Weights of a small GPT-style language model, trained from scratch on English Wikipedia.
Architecture: LayerNorm before each block, biases.
MLP neurons of a small language model. Each row is named by its layer, matrix (up: input weights; down: output weights) and neuron, and shows model dimensions 32-159. Each number is 128 + 24 x the weight over its row's rms, rounded and kept within 0 to 255. Numbers have three digits each.
After each neuron's rows, "raises" lists the tokens whose logits its output raises most directly, leaving later layers aside.

L2.up372:151098110116158152104122113102126138144142148099129153104113125129072156109176119172166168115106113138139114118132144119121111139124108125125137173115121150130087130123114121144132176181082126094116142141128167100100119107134143092129144132101147142088113135151111092154125166105142094113157187153137116120152102152140182100157105206120125122165134132148065199097124110136089129124116
L2.down372:145147064098187157098145160136126155139145147181117133147151101111124122125136145133107122134119105196139156122097096102123145111122127115109153123070136122175125130165140164151138135117176116163122139140156098091112122069116187143140141085101162142147120121156128140096114117124112122129139143146070140116102113125150136115129128139134133156153117173162134144147123111135114113148104
raises: "nia", "nt", "ni", "nal", "nd"

L17.up47:140134113122109195158202124128173142150111114084105102079143123176153164131100155150121104130106120154120140111114059140159153148152113082095120144117120137130118121158140126112137153182094147117106148089127153142109162096120084147117111123153098102128125149129156109129125121111121141197132106114122157136099115148109164137145104145089130146128121145123124161148111104106136126120127
L17.down47:141104173142156137116150105140101141090133124150154121143110139082137149119121117118111157110127120121159097137102114107144140146118123092155171122133119089085135104191134139120116116155155137100097149145126137107105188153143136149131132140094116119139145207089149173133081154083099143118140110122108120168114149127137133115134095107117081118134145119132181140130103082149082135093153
raises: "iti", "h", "it", "fic", "f"

L9.up148:154120109134087159145111126062147135080166141114130139137111135099087180115123092097109092098130127136116134093132126124126140080094096152121169146164118139121104099084160113131153176137113110096124079124106114127166147100117159116129146148117149142164135153144138127093164114158166124178175158134141189086148141105121125126141137123130125125103155145089124144122129120161085171130131
L9.down148:145158106109130144123131122128118110106105141107158141156116136134082104141088107121130092114113112159107135134099096111132121126092124144160096109143122120143137116156141143123118122141158157128081076113109122155123129073138136136130110165168153158180138185160142112096176120115149127107157126129124157147122151141115089111129141119144160105108138130106121100130137118078105140127157
raises: " 2025", " 2015", " 2026", " 2021", " 2024"

L15.up179:160116090152151103152166121135137094136124144160158135118117132145135118133149164133119094114083121106113111129126149121112105112134168137135113152153136117142115146132118120093166102152178123114148132112139159129122129150174121078156119112161110112090145112146132103150119134093070145104151142136166137142172112148116123115137158106155138158126127173126095102141114084111100116150110
L15.down179:120117158138142104156135116098165122112118116119168138131162105114148119112107122116116124135149138109082132117110140128086104161118168117156154148129126082154138104156111157097091122172148152103096152163098121109150108108094106116150105117132162115095127081083131146176116139156129089111170123098147108092156150086163119124130136117130146121136104159176135135105128122129099152171122
raises: "e", "io", "ity", "it", "ive"

L17.up695:134138098123155114170159122112137106150115183103132066119135127146126125156126126116135161142150149112137147140169139138069079108170103103143106098118141091144077142144139098153123145111130135129109135114111154093131124173124105137130124067085112120154137146161152156058126107091148116113173115124150155160129088128087145094166145139126162133115204127127109164146121109185148128106130
L17.down695:138128112086120128127172136105133114144127148144171120134145119101112152134120120143110148123160157142168155172124109091174071097139091097091134110131101125130135152119131152145133131109185143124122117082132132114112151137112135129114127141127122138124159165080133106077139133123159178101189135129066141131131120138137132101127149155104157142145091146117102113148139159127156116092125
raises: "where", "less", "body", "thing", " way"

L15.up581:110111108129118094188165104114146134120157132135131114124134162146132095145137131128103136102126130172164153120108096103062136115158095155133107100112137143137100147144151140091130110079109142139130122103179133153145111109118123126140130144120122133091119147183142168161104111166103111150113106137089138086150096148090088159125114160166117158139136119143109168142138116113135121150175
L15.down581:210121122168138145148131175147139131144143131145157147079099115106126088150115146099140132139137105121111129122149114098101103129128107147150156120108139138142091154108140143128131137104109173138117165122119118095102117117117185121147106127173115160125113101123130109143137118099118120109127127155125091133109165141124145100121139122150104149150133102114131148142110023101110150140108
raises: "ery", "e", "eries", "en", "ets"

L17.up16:122122141130092137167079123093123110128136174146172108107086115153116105100151115122061136124110127132111099116123110176121105106138124102105112108138114108160154148131163087134167163137131124138137139129147150143137146170137136117126192122089103160097162168120131110100131148088098133131172107148159111128110143118138116132077151163130167088135189120160150147148108108102093115138139
L17.down16:134144119131087140140095117121149132143152158099165146141072118079120119117137118088111127121136121117156149155129150165101084117111155150065140134119147124132091178128125130136161132109118124114168104118123123131158091120148147108153130123172130145099128146152082144111111153115130108119139154115137158138080125122124108150145142145155145108123162126124129151156160171141091070104122
raises: " 1959", " 1975", " 1974", " 1978", " 1963"

L17.up659:136156107144110139160101146100147128109143140170110079095138131137087159137135124099071124133096151126151117109160085084109115104138080176175124132147124101092085138099154085122140169105131087106106111127113099143119135121115131133147132154152098148106124147129116104125174132108126130151150157111135201110145106143112151160113160141121160120154152143138088182135076126125103122135153
L17.down659:147110139121115138139101152123128141126193126128157117134129138092085098170083114114138089143130154126124139084095101129146130093095155115112114142133110106121093148130148144114155142168136113128110088130155109159136098088082114151158142130147142152121142156129138099124142128168126105114145170123125131164143113121140115138140185116158136106165144171138151104154092144101134106098135
raises: " 2024", " 2025", " 2023", " 2013", " 2020"

L15.up213:113124076142126211130132114138101064130117083144140084128094153153109148146140120147136098138137123124169095109133133141090114118154142149092115117157149160157115160096119164137157100120110114151154113085130170141121129115111129103141141156159158189091101160146150119137144103162122111130136104147097144137146113193121112119111121141124142150136147095150111135105117111175120127142162
L15.down213:131151110177087142119143173153091087112129142147143163150166155115149110161143139116116114127116161144087143150166133123119141155086120126084092095126151094122104167136113167135124131133151119081124125103117115093131169120127113101118142124113119117155137118113143159116137131144110106122164159154155136125144119082129121117139104122150120124167139121101100089138162087097130136080104
raises: "ously", "ous", "ped", "rial", "pt"

L6.up236:144139099119151159120127108111174143121150145138106129160150103150145111121107104111132175097103093126144096063152112119144125124152132083136094192124153154148151116149156120158121148129102116160144113151143159151122120121131117120126149107150122140089100130135128128080132139101144116165171117113161141115126142129127128107100106115145121093083161118167092150101152098104089153148132
L6.down236:112071122155100145154148142176096115119148109133140137107140123108184147114104103102108139143106092165131099218140122108121134101117114121112133128100111099142180114153094149123101154129131157146145136083136097102160112128131126105149103121144146127158128107120092124152095140121174174100145103098176100123128147126114124119128150134158100109145143161142097141121151160118113128171110
raises: "es", "e", "ed", "os", "ing"

L17.up614:127142128095142115129101072105125154106084121141093149067135145184164147145120168121108112147147154144117099121149150115105137136172122118157125158137126126155140138145131121130103128146138117140119142101169125085166118126111120142117119089152114163150138156163141091095133136162137120142076143138155163113114105088079082107134164120118109106149137100094140125155129110172097118112136
L17.down614:119105138159146136129096102105132137099136123113146163089117132169111111072114160113103122166158093161087175175142144078106087095153123120176112150139140072173153129139119142128097123140163167102134115134143131099179125171146138109162137087142127146139141121145120110144102128151128124126124123156146137126111115151118116124139134123142095139123138162093134058136142196141138130133122
raises: "s", "es", "e", "ed", "ing"

L15.up49:134164127160148156125167143150110107116178155146090124107109138089098167105115131121110112110107116153167107139109141144163141107159157096117127128137131141154105126149172101129178137124148121175182133172115113116097092124126119127180076101164099139135084167115148133156131091105117120167093103127149118102108113124121113115113073137126158106103136128169122173134128111154137146099098
L15.down49:129125110110089101087167077144096115144091148089147096137151124146121174095141131146135129144172163148135125117142132122118117129103105133103144145115147124153116166158120133137197115118116118151162137126131084137120115107118174099139095116143131175147111125127094162132104134168103136162182100158129096067092127137128130138100146149159145100079150124142182127076140081115109107118143
raises: " were", " are", " include", " have", " get"

L9.up121:095108085171130165127102108126123144110133132118123136138143176131102131134153125137113099092075129139107143126099178159109141140150113103138180127158166138117079118127158133099114127081132075155140107117135150102136136131102129138168126129158099119137141138136143152112128142116129135102135149118154127126124141142152122135142156145126147099148163104141130111165142104132140080160101
L9.down121:154135113067145092118152141086121101150139133132112105099126086124112136156149165120085161125100120130123133142150147144161132126131125103146133100133080112125110128131088138171124118111121160158101157134125101150181149148113209162107145091135139127091112125117116085150117124115100148094123170141107184105148156145165137120109160154137189110109155111153151158129129058138112129133093
raises: "ning", "ient", "rea", "ne", "ner"

L9.up6:129174131132156164128146144130117120090169164117120152087121142114111155081123123167136117151131127119115082150105127105146119130129148114134126139134132156159119118115113081120186111143109130162147103137120092106119127102160132116177118104140136112146098141145154134148160126137127128185154111130119138120117120123095129131140109125140162100029129122174119173135135100126122166116096
L9.down6:111125096149110101134147118146112125123067143131109143156143093143128127089136164116092156140131194158116160141162127184138132099132137123118152115108151150165158153137116111130169127128094129104176162111118083139143141129117147128174089102139142101146139136124099129142126114128116148136131110122123079132087093103119103115126151114114120148139189108115172158107154053123104095087169
raises: " include", " are", " were", "ute", "uts"

L9.up482:162124113106151161160129067125162142135125170120146128123071086134124126171152121149080133153159176119107125136118130132129106130127122128133096146167109147119075165166131119168152153104114137126090092142133105135159171147118128125107117112119182145109116110098142115121122151069132137136146129113169165104102104133089158166128120170089142107132121117111134162156128113134124144117126
L9.down482:131105119130108101100139105078134158134180145124112138160116114145147128145140133134111123113174122125137110096131084154115137112155114122161112122131153115132065156129142107152152165171148160116112127098118134107107159120083142159149114145144117101147128159084149120144090085114100140138175084137121149142124079120147111138156112131131110124093168139071148137092113096105118141128150
raises: "ever", "more", "where", "ough", "fore"

L15.up622:098099124138161143138140139100106168132173135144152149170068117143101137139091098149104111105119165121103108136132141160126120097092100136128138112159110183180114135134109129091126129153138109108156084110121115090126125130091136171102152150106142152129122159154139124129132130116108119097140180107094122190137102097120132150151093106084144165116137132140129160143136119093129164166148
L15.down622:096162088175152164141101164118156104109150118149134126150162078114126083083114115105140128116141098097133140170086143075122111105111101137138117136110134064138126136120155135153131134129096174127113100164092135060116108138146123093129143133145143112158144120162164101136115136142164083150145118170116124153145123148137144144106122105167103121166145131124151116128123093147139104124148
raises: "ed", "es", "son", "roy", "cia"

L17.up110:142151135177126120147086110086138119088174100115111155111114106143138161093151096121110107111101138123156106115147145129154134118147102087148135111148141133112141122147168083176132157153118135125147096111138152147143130110120157154108122097060170115129104164137136111156118159140087092158133130103159132145130132149107116129128112137125128167113137125187111082154122115147133111151145
L17.down110:139098145187094145110165134134155141138102129122122123162135136108138116128132137099145144106137147133092114158136125168147096077163152127111139125103126148116156133151131117071112090163076106139131158126110122177148103084140140122120126126138113142106143119120132128139151133148073145119142142127111160123110120127133139145099095130136138143136169078121093108088104248111107098151118
raises: " as", " in", " on", " with", " alongside"

L15.up739:175141129160088111147179127134147133082082167136113118086123178134165166131148130147112138107087108138102129144159119115120098114121119112099101132124116135122112097091129091129152113140123130153167126106166117148126117142121119115127143110111124115153144146155163146142129122146123075165136102127126110071140077134101128112163114094112161130139147112144123123179119117135157152159122
L15.down739:150117126127171164165126119101095115119146146114141087106150115152127096107103135105149107127168141102131127169143155101113112122123108128147132117096127078144133171085125108130121143135125114108155153175105110088127095105153152102181110136142099144114163134110116128176113135147158105115145108121127106138157099137143132116117143129196128150129112126096094151139093111123158109121136
raises: "es", "e", "ez", "ional", "oria"

L12.up638:126149134080091140148160138158168130145097121121085131143140161162127135159112134150133108086098122112143165117119162139154146140100137106110156134139121111121127103153141110171140125124155104083113127138131140150118140093102083125095130134101111130097139158161124187134064114099126152160157129116137149140130101063106142132159072133110124152117160137110148121128125121100133147114118
L12.down638:141095117140135091163110111087120153116106139138162147124075115153137140095144132130132171071139127161114122112105130147060123098118124103186094135126143117155128124141109140121133151165102120086133157125155123142180103122151137126108175135148127140099118099130119128124121136148154099104087133126103124169127149161148115096162135138146144100109128100148122124110089144154157116174095
raises: "ers", "ed", "er", "erb", "e"

L17.up573:133092117134109139157143120121115117083141113112179168106139147155104083147124137120164134112108143112147148146126129202098119152157111137119090152109124107137114143128096116102171161084165141123119119095144133113114114169090110105088112117131132138138087158187115145143113118158106117130145076127132130122159105158119166116094127137147177082148146120131120107113102110147139124149162
L17.down573:161139107123189164140115089103139130174105164144098114122141144166093162082172120115124148124120119150069085126118117083182146091130129118111171132132137153118120117129130114146106103174109119151131133165154143142134101142171128144116156087097116088138178078112127105104137139102089122132126108144130133162103109142113087147092139114125139167150121151167161157138175101112114128122122
raises: "lla", "nt", "nd", "lon", "cia"

L15.up90:115156119132099129160084107067111119107103128163142118109150120122119173142113136091138116108129134109147089100138143156131109115105139164118140136125159120133088117115167085118176180112134113165094090093138125131106097150146125169139133140121095155122186182150154127123146142111157132187097163136123131125109114071096111114115095122123115156139158118103126138105076127125138115132148
L15.down90:135160097121090175168103150124081150091110151092161173144088125094095153127132115120120107149135135130108127130148094111090114117140147145115088130118105106141148145176100122136138167147134163100098119123115089198107100127137146128125127144106145105113107135147155142142145174089161161132136126161089141148118135127120140086107135123158114157132169105106119165158135130143101147095106
raises: " 2018", " 2022", " 2023", " 2021", " 2024"